MLP neurons of a small language model. Each row is named by its layer, matrix (gate and up: input weights) and neuron, and shows model dimensions 256-383. Each number is 500 + 25 x the weight over its row's rms, rounded and kept within 0 to 999. Numbers have three digits each. A neuron's up and down rows have the sign that makes its largest values positive.
A block is one neuron, or neurons of one layer that tend to fire together. Before each block is what it responds to, as a language model described it from the Wikipedia text at the highest values.

Year digits in dates
L10.gate5:498532513525503496549516512502495520499512529500518463444504511468529525489479472536484514515497513508497476501510470471498450496499589506496467461518495473468494510506451512496497506485484482480565516496481463513498456504508493537493537540523474451494522532462484469558519519503494485508519516538553530512473504505504533498474516510508503497502489486521510485530474496502554510486446
L10.up5:528532522500509499530493548525536503510528490553482551535533501464491498491512536485506516508527506495535507510473511518495503464508491507457496501472490512542476497497486512530531521462445533492561471526496508460479507462507525494514472500491484470542513504536515515496535528530490527515486515519497515540528520480479524535507502538447493487450463529504487524513515484516478489512504
L10.gate70:474457489515466523516503527500522487500510509470524531479491517523512495512526508507505516486499537519482453480543537484540491474526533525523506479479508507529474486481502509505499483518487477453568483507454492485464467493513455509518493501497462528537484450513516496478506500479527521498515511486534467481493474532502512439483512489458475488481474436476480515514450535495496498524491
L10.up70:513498512489456506524505490508461472516527519508501491496509478493498537531507491491504521501481473445540511466480518502509495502468496527529534533527525532504488495528500471482526498492503516479495505535498501462506511464492503517530502520543476461489494472515523510490540511480501477482524536443492552516478469464498511506527495483527453490508449532547494526500502493462530517494513
L10.gate240:463447514464478540534470492523463506515510505501538514522482542469560532534479515539488511494541516516505485543497495493526474463515529547476515515523514533466517486469524484515557510481499496478500508463515476496534526507539498513531499465466455540500516466533463480488498474493511529514484502495468477473479493507463466481450482529506508514505478498518560493498510547517541544513483
L10.up240:491474554487451473522530487545508522490468489501495495512508524468525539486439499530455499502503543505497524490521484497514517534496490460494518497516508482516518450519454515486525468512544497475508511439519470456509520497533479491528523495500478495463466508524455490528471519482473504509494498496455458471497553462523486509495483489502505533489508504490477440512491477500510500503473
L10.gate268:514543536533490483538510454549524513468478483556492478505512524520529497513468524526449485531476510480482475487482496486475524463536538536480472490479490527494492499501519489533534479497494495541483502514497518504523478454499487494513485472496521492528501495465534514509498507511521521488519545508478495529506530504525483511478485477501510493520476474514523493469552481509532475485469
L10.up268:528547475508519511551485485505563472512512464461519497539495541491546502525507576522515481551509487505546506499472521482495509510483460504500509508517475484491494463517515493477537527515516529553522501526510490475495517543544529497453494494476458537513515463516505491469496470486506484490490483488530471518509540540457516472525465491528517508491466511516513489505535486527527521555463
L10.gate326:466482533470524543473503511519500452432493524530490515492483496487487484516501509475463492520571519493463463482476484510497507459535514455513513507525451492499462513443493484490508504527515480516500508495471499534468461537536487478489493460434485533485486465463484541497523478493516487496519494506503470483500497465471493493493488489524479511501474471482578481489513533505524502464478
L10.up326:444508496510476503516479522536525459505506518515455510504474531495488493481492433518490524461482519550471506558463449534564542483519501509522520506494495516505548513510481528510495506519506483456454546522516512480556536538501487491559504532480483565475540474484500500527500534527492504538491506464509446497465537458487528512493502492523505514473508502503511529484480470489482533521509
L10.gate335:535464538455493499531484512470515473478509461491468503488542493499514535557504497495492461500522505510533519481495531497502494490487496534512492486557529521460473508527513493527484530477481532487529484478521520486468527495533516522522478510463493527514472477503492477488478509504537545485507512452452540496496492508457470505499534484471488565487475501471487503515524494525515484456493
L10.up335:510447491475500482458511496498510509479504456518497494531492482525489464485466503531491530536434494494474510519520479512487517449442499524478492524519502487490528536520473534500513481485508495517545516481509525487520505499502457508533495520494484495533478478509523506550489486491476503488504493497480503445536495483509496516494501502475498526500482441522441474490483519472470495478454
L10.gate336:519571507492484528480485489491511506495532433509523501514538487481476484494482526483555491479502515496469527492476492471483524495492510515514536506508456544488435503493490472515516478522541500508520519515490478574507479523491448532506486506469496457459503492476491478516524499494484520522521504514516552500463470512490551489488495484498505545462491472466475486490483467482504528550482
L10.up336:489536521476491513476492503496544474475529495475483507503552516476465489510531539498484515505514509493487502551463511521469489484537504518517476523506483482449460460504560492450527491499472493515543488509482511534514494508522478481516508496485519525473555527484535529487491511475506517488521499478548486506525494464514514494515510459481482524512491530514550496522478517493482493488492
L10.gate368:489516479455501453480553519485527521539490477493493472482521495504527490470496511504524525494490512552550496517556478486547503473477484538515528508475493517483456529501486522489517497495479434513482497467542446480496493524521492497511522493513527545494505494467514493517501507454483486500530500481505505514506475489500510476473489526521547547523484468514472505554488509464475500487469
L10.up368:463483502469559485471498491514471479524459524492523505528478469517534505537506488490515519479466499485478498479460477540497473479533480529475549488508489469470499484501462482469507516547501536482510485456500477450522461489478451480512538510486509516503482495502483515504467519516553456497464499468521498513486473507503528502503479465521528512508515524506488491496501527499480494510496
L10.gate376:544517510469495528477513525487473473558519473519535473525508510489533495502513523514484506477528488517504481500515509492521504495522497531481467523488559517491525472499552535458507509492507499500501527522502505485496565514511486459481487513540506459518531521515487507561524550534494516502502514473476558553510468449458511477508496488481483485467478472476468499478507498476530535522488
L10.up376:478493501509516527502473470529515490532518513496517519508545515484510509488549488480495471492507476514493550498537522523463568500538509535497505547534519509471548462515509531479474497523460528504504480499503507519503507498464526486481518552488501495502496486488494490478441504469495514539492487493516472463518489513493514496520519499469496460497480543487482508499485517528523562504498
L10.gate597:519526492479527499534503502499479475517501511502457499519533512463512497541465517503479526512499553466481479482506491496524525480478508507533497539519489520499541463522492492488472493499535491537526520477538524515487517504485472518495489556468436509513489493534517439495518461473499493523546500501496495511500487486487523493462508534495515493510476518490525510506495514534517503477537
L10.up597:510486474490491476444487504485535485495526534556492447521507536482496524473493540509471495506527533530484469464473513536517518481461503487489472521480487495499492524529506485514489479530481492516525477533479493490519516484481486506489512490519455498475521477465482476505546471533504499532508493510488528505501505484458453478489487518433524527524516502516446488481518520497527531507497
L10.gate665:487510543489524511485485470537511494513508494491497473523523510433517491511456514478461493491521496473469493527486488502472523483514490471522508435548503475497448544482531471532504505479499537478500494496520479483514529527496470508460506525464474488520506483456497542467506495521465489500547504522499504498476490530528545504537465498493510523520475517505513479528489455520478527476511
L10.up665:523493478502488488486493541488473481530483499548491513484530523533495506539490497482510519479492510484464527532524494517499484475465480495506510539517519494532507490515502547484496505456524515486517556508532467450542484546493489484487482531489472428501509473499521518498462525506487534544505465495510553532473479576481485488520524502477504504485498520546494461422497493528452468525458
L10.gate668:516504549491486484500514516519480484547504476540504542554508510491521498509453533515498547467501535508463491492486527525513494502487493480513492508499488478493487475509491489558464502508472509508494569477477491446496520469443442563459484535536468509527551485472535521508499512473512476482512506478485507477476498507528519483530523469527485520527477517484540520530512486481520536487471
L10.up668:528492472514495518523488500494515489513520511491486503518531491481490406498509493533478492491466485492451576513553501505472526512524518533469482504537476514482465486469525497494529481530510456483505500474489527519515499482508493488507489505524501471516530515531505523501472467547482508502496485449510509460514452546519499512542533469545502539467524501523449507491485455527491515494465
L10.gate725:521503487546516521503517522497488480539527494524505527501463495490508510562531524515494519498508466445490469524492510547532457548482489503551495492473537497493497514541464501509511485515476456489484474465510476528559493497482469534520469542474494502492516513500534513490495511496496491482533515500508526494486483489509539487477541492506521488510474537469502452451487479462521472482483
L10.up725:489480460462506489488454506540502454511489484496530512475499475499521479544485482563476535511504499460523551503524494520493501556478498491505524493452511498469453484505505495513540475498497501541510524512505542475489528466523506524454494488523519552544505492503516534472534509523508444471506477491467537480525509500489515498494486534481510554532497548489470503487482537490510506468474
L10.gate749:518498504501465502511487518516512508517508490569470539479523548485519553493518484493526510491471507509495463504479466509481511492480499476518505500511512520502501492561475493494489500497525515528506507494468487502543495501513478510448466524514502545502512458466498475485496473484510477507508498462478462503491497510499494521556533498514543473519497540508518539463490532494498518520475
L10.up749:517510478490538510534486545550520523487459492518482507505475496464474482521481532510492521485485531557479493507516481473487544531528483541502505572545524517517496499515530484509511530477521474490533494499529474522500520530498534515516468537511528477487514487506492508489484488532500500432471552431501481531475500509476518541538468493514478500487490520479529506478531499478551513477469
L10.gate804:499468541499509496556516477481517539516500501509491481496482495507485475511504450501489494475476511508491501511509479503450484514491463494478530494536527513454480456481465461487497473480503504516483512432518480523473433449502510495472463516475496506501501486521497524471524469483519475491513525500497534471529475519483504495513525473490501498495465494468470472457469487519496504519509
L10.up804:553468500499474495456493529550561485469533498535484535486538505490498478507549470466536498527478469511496468520534513512500471462470505496517448529546501515514492535510474498520529499506509476540526497555499517459499519510481523546498494499468551535542535490496513535515524530486516519461529486564528489498506529465489505529484499488496506495484492471541490489482464475514510509485524
L10.gate1008:476464494501488470498473489495563501487476486516478487516498542515504482500526530532506504488457514492516520479527508510480462517508461498492496504499535474509531460499506485511507520507519465540468522492492506490493559522466487489477468503531452467474481458494499517528525505507531514488516517516468546543532485492474525489502499484442477468504459482532439455480514501504477536480478
L10.up1008:503512497492494538492491490501481483540506531536466488520459542475519468512516451500514464502507503487493462478529526488451520471548504479463464498451520504571520506495533501503517439492485453527498480506498474539524500513531475503484475512499508492514543483475511493495528431489523527522495512503535483476518547519464556507508502511492505553498500499527480522525487486511454485508493

Table percentage digits
L10.gate94:473468529518511487494461517500481523477517494513500449516549514508524496472478516505506542514500532524524508481498462491530474505566513526524482505508507523515456488462455474531478516501502496566465531500509521515442530535527479494522491456544532509479539483489507475536456499468514502497543474535507522524535520477510462512502496531445468501505481447451499494492518485486531476472495
L10.up94:485521508533500508475493490488500525518506500531517519443482517484504521493494463483504528470538494461525492467467463465487461499514499531524496506491502517557514481488537504533499514478521483455472485444547510471495554534489511484494494498519473487450512433484495543445452475485460490523502498493490467487527474443485508488484444542472451511540507478472505520474552504522505505513538
L10.gate111:495543534484469503500496491540463459540469503514466463494489503499515541501512514546553552516526511504511499480531500502517532442477508503527480475489481476479523514476524542501503533475487432469526492481504483508473477517486480475509503483476496444498511504485485431479538484464477485531534481479482509519480525515508485480491519493512474537466497444542479512494549512439549532495489
L10.up111:517523504459492503496515487532472493518508528513491473507451521471518472522493482455574493494539539467504435490474497499513477517517491481470507482500500450491528485473518507485493539509477485479525535504580542530502491474484469508454527496498483465503475534547515474545490485531483481477511491489489493528499474481489466454515503476501491505498490504522544469512537470454533474452498
L10.gate170:457469474507488510519494469549513494487520510531487520469515531498523510556498514498498489484526527536471525526455472524479532498546470522537503483538475487458543496481496491534499541473483476515505488414532499514460500502581449491488516522469516450470497509509537495462472474435467495521523472518492492509498467451508517470470510516515521566490469532496499517505484537466541506495535
L10.up170:468509518490488446537532504501516496508472492424492479477482495470511532523523489481538505463488496492524490458484481523489507543501490462500465486494477500495491490505499504493487508516514454546501498479507522518487539502498479515510482464504545483473516507541491427493523495480511483478517510496506499458545539501503486498514461504516526479519515509501553475545526490553520500532487
L10.gate214:486466531496474501513536515469516524496512491508484480496478529492514522477528508471518521522521491479458474486494490464517420520489535473519494478500497527500486524531496531496507488532460495532496549513509511497535506531490551504500489506466521503513473475549466497518500493494522466541518511517555525485528522494466469495467508516503483487509443514485498509484537485444480483492493
L10.up214:534526456491453501537506494455508523512520478488501504489510516540542459490520495509477533533500510493479461501507501462493484518534519527472475484508541482496454491490506502528501468490516486525515455491513533521497469499508539442495454501481494486516491518470490537487480481486523541550496550526494509479518506477482498507485489525500439499508534484451491524519474487499488485500495
L10.gate311:460518543575517515509504496486530475489495513466480479524513522491482524530473492519488504525470518497504503494498519495509531520513458522537462450496483476475456463470464506525489500484520499550513480513450513514485517493514517522508501457501539493523490476506529503474512519504529526496512539528468442543509496409501505484496542497473523465495485511485470496510550510533492510461478
L10.up311:519517538516537491517502489510505547505476493544542494504512486497490503499525481512499550485560476518477491531543531465530487545467488508509526505480474516504465451498513507505459490515496464509509491536470530487445511510480506505484446488506508467495496508515514511521473563481547527512513496481516524531523518486508546510497489477526489467529484496521516552487518538496456459521515
L10.gate334:476522499507516502441477501447508508506489479530507471523540554487504502449514526528510513491479522501494494462487479542566470517546468480541495518493488503490510524470469483515514522554540477476507464463479470463470471559499495483523475484524478472472472536493472462525482469501485460507518523495527471531531500484515500457541489472519491496493515470498476496487500474482490446498436
L10.up334:535519508508502464488479543502464509519534508460465513466525503494476465491504477538519478465509486512499497468512505524515540512523526514496473512525513479468496490508507521550516493553523462516454495525545480486495498537536516522560500535491461480477525506523469537553515478479491533495517493480536486527525510468499483471535510493487509497514451515471525462415502533514480496473522
L10.gate452:506504498533495463536458536490507513459479526471485482455523501500460471500502472496510531533518481530563506520506445464502484495525481486538544507473494515442492501515550474556529478480486527526497521469491505518504484463510539482517509509534494468497491484513477507480472481512474519465489496562513504523555488475532513533475509482526531515525519530487429516474501496492530530518492
L10.up452:527440492495479433490480485449450525523524502543441499489475499533472511456493490493529517498520484504502533507501512489511529516519489515478516501514527470533497457496483462519469456500495480546523492494480481522511484500480497463470488432480481534528500530536547491497508481530493513532487556476489499517479490482505517525499497555535532512512481506536552525504526541514508509531482
L10.gate573:547562467494518494518543522492468538549523504482519494491511540495487529511477531499490527489515531498544484481520491502552489470527468503548504506469536505495508498525477509520464526511525492506529539499497454516506522541527538501519484500484496464514470443508497466494484510486491488488551463533547483529508521473461515479534465520440496533535484506529530492477492516495517495504512
L10.up573:452524489483485491488489531505529534516491472495510505540514503500508494504520473454477467521526493517559456485524528529512491550522473525500474522489502504514488476521538529467489524506494530524502497496498456463528505494514515488442469499538519512508461507486492428508507516529488525512469524463502509505501513457451557501550463519465551489466492521486532516533561512517470518496480
L10.gate636:507442535503522504520467556495500515477502479482436531495470530508486513497552503507524508500518479520471489522523488503548521483488529523476460461544538498467473458511484450541496487502517475514496509501465473481450502534513519488543483540475510466473452505526487460437499502496527492541508527497482506520484501484509521477495533530531512449498490526543451520473482484476505476482482
L10.up636:528468460482512514491485492549497521476499499523474521522531491538538465493511484478441498525499517438450498452498498479520503477476496518490506476526474543468515528538485503533525457550508524536510523475469495525509525516481487478503441529476508486493460499492520513494468468536505510496507504539489478578479483463483510500494512469519467515512488520558529506549544487506493486498445
L10.gate637:561481501498516503533508437542502468452508492517508539466520525486510489485529570521486473501544491534507453496456514554517534524466511535513514525531501513485508519519521518523496492571474498548509496527497514531463508533511490502494547475473513556519474522488484512503512507481523490512510512474465484504506464526481477525496524490472512503513472531517531496497490480517517498466526
L10.up637:520514473535503509506551508469536500499518550560478493509517517481464508509505495484509480479508547525503469476504534525518531497538495513539513545457477491497444500502462461523501538486558502533454482513470544466511503470500521462476487494474509485472508540486453515539503517514473510493484470500491464525476514464482505553523517513449525494505490531495496508516484538537515484545426
L10.gate681:492487481518492496455499541473495525494501482544483562488454499518488491501502499507518566476500504541488476530508532545488484499501474516530441472500476501508507474498493473544482469546503492528511517503496496503494526535469455524493484472477489495482521542474516477501511531527510484507550464542501492517484433488492446491527513500521515483500447490497505483511487524513486519522515
L10.up681:500472452494475486513508519470485495545490461538483475485519505482497524516495488516508507514530476496516511495530527464493478511495499515534490512496556472488502505503484474488509492500524525535460552472531548539511477461511489462533501491512529516515500511479511512509501467521475493472521542515473448536497493458514495495523521490517532473483527519522474457513536520521467462514494
L10.gate697:496489501503440481455479500484495484505500483489469505499489576499514471476498476493504488484539511526497503519471486503482455487554489549446528458495453510509479511516530468518457482518564504545502506483496504449470476522506538478471490521475495545493529499497506463480468478467475483486510481518452498521467539478448532528504508523498526492465518542473454523509482494484480521503490
L10.up697:544517474492497467473470527527508510478507519526493526483513518498443514519500494520486521485501501546517503531471521508516523487512493498508494508473487543448537478534520480479494517506474550485497561495557476483500507527484485498476475500496497498501533528500518447514456461486505500479507524460495532501495511538505480497463507519499501461535508479531475526492515481451474548474459
L10.gate728:548511549508495479534476529526522536499495492526479517526528479497468509487493569543462490491532489516494513501503447514547484494510484569495462481522504557472499492477526519509486480504513488488480520499496482460493505521501515511527528509527492491527474495495456499474502465482495474491515480519482487468526503501464457508523460525517526522542506508521508499489489438474473524502512
L10.up728:489510522527474546505524531497490497494541458468511531513443483459483534507510465515554554510545507506520524517497466463521480549514505529493461481545486523552507512479548476480478466489538518471537463498512486459496473510474537520531517452487498524529501511522493484483501475477441499536512505479516508509502511460466473449500533483539483534475499477502503512511521481479509510504464
L10.gate827:490475481501497488508541493478470461486481477494509493450459504526491516515471494500516477463478494489521515470506509526503500514514503474477485507471481543531518501536513533474491491534470476542477515531533500491495486490510519489483532492449534497514504487527526522535480490490544502517528548524469553464509468466496520511490522482507502496525542467482444492478487495506497486554530
L10.up827:490479461547536529512549529506494514490574512508510491514483480472549501528451551475505500501499502546518481448453508514498469534467508507550510494518481539494476486520483523450533492512545515464494474480522471512499492463527504517559527520509498498454514504506429498442469437487501493543498512513468474536482531482502491483538496519516440501483461514518496531488516529491537524533541
L10.gate839:493480476500490497502524487480485509516534513501535503515491532499529495508497484539498491492491524495562485522490514478509488521508487496496487528498476455502512497517501529533523476492511457531508498514488523494500531550486499457520488506489497512475510550522524509493488526474520515516501550518517510499448497494534528525511495516513491500552487500549461499436521521499534455502511
L10.up839:521555538456516527528491534486546520528472520542522446512501548494521507529509466495525528480527503483519506563460513542478510512500468491517492475505491511492530494511551531503504523506511465495507544516493466447505477483493485509500494516467532549519445503520490500484484466476521475487503508525500520504506514481484509530507524497506517532517475498500487475490517498492456522507547
L10.gate944:484475540510526493520491504468509503491503493500485524478484497504509512530476519516488501508543514528487505474498513501496531505516476526501427533535472470498509525486471484510458464496504541531485536505488500504485496492489468494521454502518480467472523488504499481494511454529467498510511548517464473533455453456473520480516488524543510471462469499509504478500567508501493509527549
L10.up944:535480536479496517500541488517512517529500478494483470475469474538487507473492502537505493516545525507512483495504493454495492494489542514513472556525502500486477503517484489489533509515492529532547486523461472474496488513526550464520465465515491501485495497516489441479491497496495501498510549501522485485473460469496502526509530484503481519508509484521505459514490546456513470443479

Word-start and integer fragments
L11.gate665:506479509497510500506511467499517506545503513473497499479552525495509478500509538528501532494477506525518456488470501472518477479512498523458508534483477498522521478500528479499487482534521447564527507517545528525497507508488488469498454509514458440499501540473492498516510488521529516496499530472497488504525482504522537521512507492520537492495452513479484493476521496492458478481519
L11.up665:480475472477509476508513511534504525493501556457490489524507507495501485475485518541467513467498513502481482528457473548475494531485507516489460524484525507471528451479465535471444527498467559512500503501495524500529500508497514487500447477534490509539473523551555503473467498504521480501516557498483481471522509504541527504505491513482463500512487468491494505511520528486459532504555

Birth-year digits in biographies
L11.gate265:507513521495529505541496528517468483552464523493488504476492500477523485499480508526517535482512522500517500487483521535517479475459542516482494485495515476491470419501494467511503511511512451470495484501495525540461526536470488508451523538509475507529599486493540509506493520513478482558517478515534497553488492473482524500522450515483485499498483483547487492489498486459468536496540
L11.up265:494509551517526455478521474529462506472516489505496479497458539509542454510499492495478517527497509483490478488510489512500485498481482531488475502527480489496488490525450543539489488519480484525504488524510545523502528448528488498510476493538513469513474468535506550518542534499528520528517446442531495509474468520519465494494470517506528503506452519481488494491463491485501459502529

Two-digit numbers in tables
L5.gate321:502487523506528490554520511498472525486492524506494474527542512539493502495526521510471509495487507459517498488511489521492478516478460497491506510443497546446521509488495534514488460499464473541504517486529513502519505488525488520514463478508528500502526509481498494494490475502457523513523497547519479564522477493503518499546500507504516494525455491536530523476566548494491497513546
L5.up321:491516501478501515529496457472502463516479449515516496561493492530522501508510453503545522500512473480487493510480522482505489485466497444529503509481535546479527491477476519476479494520464482529440521510537557509535514493546518466527473480533521434470536516479535489482543452519471508514495528493518470542471487460479536500558548523511504507518489501520514504494535545495511495507474
L5.gate340:516492518443511520532513499488534504499482491510517483511447532533531495493507530533493499488517519434477467542493501445534486518501511489469503474483495489505493449471486501537475446527495518502507532454520512469534507460515478477507487502503503528461496538493496497449489474504491515529499498452479484557458509466518550509472536519530506515531490484478498501450527507480490485505544
L5.up340:511495484473514526528481482479531480478470476498534485470529541551536469501486513498452452498425525453516504529464510448517520492503486477492476517514486453481520491504498461527488469504506488536476524527470448485519494523521489493508472494474502531503480577495535502496545494484504481467509512463543510569494500433485535501482535473492566439521476502515486517496511546492507509501486
L5.gate476:506502534535524521516513513496508485490487443462543481518521482516519533475515528504508525515506495509521497450443490517473499485497485502529489461477548474479502476461496477492464484535480517448522532513559497488521461560548465500465474516471486498483481547487528485496495497490514494474542489511540491534490488477449482461520515514518561524487495514485479502489487534509462526526497
L5.up476:525497493456478475517502501494514463458494493529526523540492449489543499514455463493493528440500495514506499496528505511541488520501497516526494453441519460510515487560488526526516482475531485485502484519549510531503490467495492563498506485485459513474492521483548489487517507478505468472491517507468497510556467470520465445462521531502496531511497479525520520495508505486495449500477
L5.gate591:501519527493497481501478496487492470501470509501524493508515521483478455488477492506502485472487480518530528513495515478521489497510520483477500464534421507473555447472532529506493477538503506475532543448490497512538519488500481534500478535504565510486488523491531473465520508502508486567529488489516483526524469495510531480499509467513504460456513531498497485530507500473487510535534
L5.up591:533539509491534510497463517491496527511491505519509489518517517499504473537526496453464492502489480459491516529475512498501456520489500477478475492506524476490479497486455479480493471501465561492494439462517457502474481516520517521493487477485548507504514497459533571477512430536484471495473525526460499510486531512517533449491466531530504479507515470481483502500537472484516478526500

Year digits in dates
L5.gate167:498521544493534465492512499517535511512556507498498491499543485532511510522488483520483553512488540537549507499508478482516477486498501500489519522507475462473545546496472461499456503507495480491543505483506499498515500491438478549508493510566439520480536517448483534499469504482477545530526476530540482476458490494476533524528537483504456456513523499514485536482504490413488487502478
L5.up167:510499466504496469506492537504490542492546508524528487565467490491512518449480503488450502511486521487501498504519427530466501497497521514480473538478498494507457492508486531530530524495486488520539513473493501479495493488490496491511456521539510516519497472479519491511484455513477507514476522458437482469508552475536506507499475492509498458513472497463485488521509461503481490506486
L5.gate233:496471527500513472538530462520477514511521499506465499511500524522517499512487509499494517516515536495504488543498493497477512494529546526449490520508517497464530461508506506473425517522468423545496489501473490468560527503477465539497509488468511508531510475443474493490514499511513473518502493473496503546517524524502499465545502501515505468516523509500502488523443470495565507474484
L5.up233:546506500505539524502483505463511491498515498495521557475516546493532553458481531465500497480438525500516511493475471466520484524487482512474508536499508496539557479491487460517521476558520501553485557480492507479476473512532493515500470492439513487489501517494497491474513495470535514450513506527507534509500533508528490554517507481510484521477492532508509527455499470494500537454456
L5.gate492:508513517496525509516508486527525504530478514473482481503511482513529470490474469484452506508490487515504556532477520480513524510512514487479501452480464516495516459490471522497478539478525486544500457515535513474523480489533495543503500528497505502518545511497529510514549505480490522537527517526485525534509526532516493525478521501452535508522467534511492537461523480453477519517453
L5.up492:478511499449496488519520490549466514484502487539450452511563475506522489491530509509493475552524536521525485550489475510557532491564495480462502469554500536470517478482513484504452497476510506480517475545493506482530512463522511520494484533475490492525494506495537501556470479512493509510518516491502512561508483472505525478502475483507486510514525496503503499460505495516478544464482
L5.gate524:481489533517508491490515495517497498512505445509512497509487506451503503470491525474506517511505509462495500459536467514478516510499488491498454509472520505484536471511495518505537473496498508475507522523555485522526497504472496472527508477523451504512561450430490486467524472472530511471519471521504479545523508531453501542548488541512522508511441509493517504484476477462527471486477
L5.up524:491509535440495484496471507513537499521490482536503480446520490534530450489536467515461492493479544532556489508518513487491477512500501538503530492470473508471470508493500461546531493483463480517489495491488542513465500519495495559485524496495480485511527502436444472475451537484512465476536544513511486515471526484501527487534505503490503476508505510495499510505462478469500489527504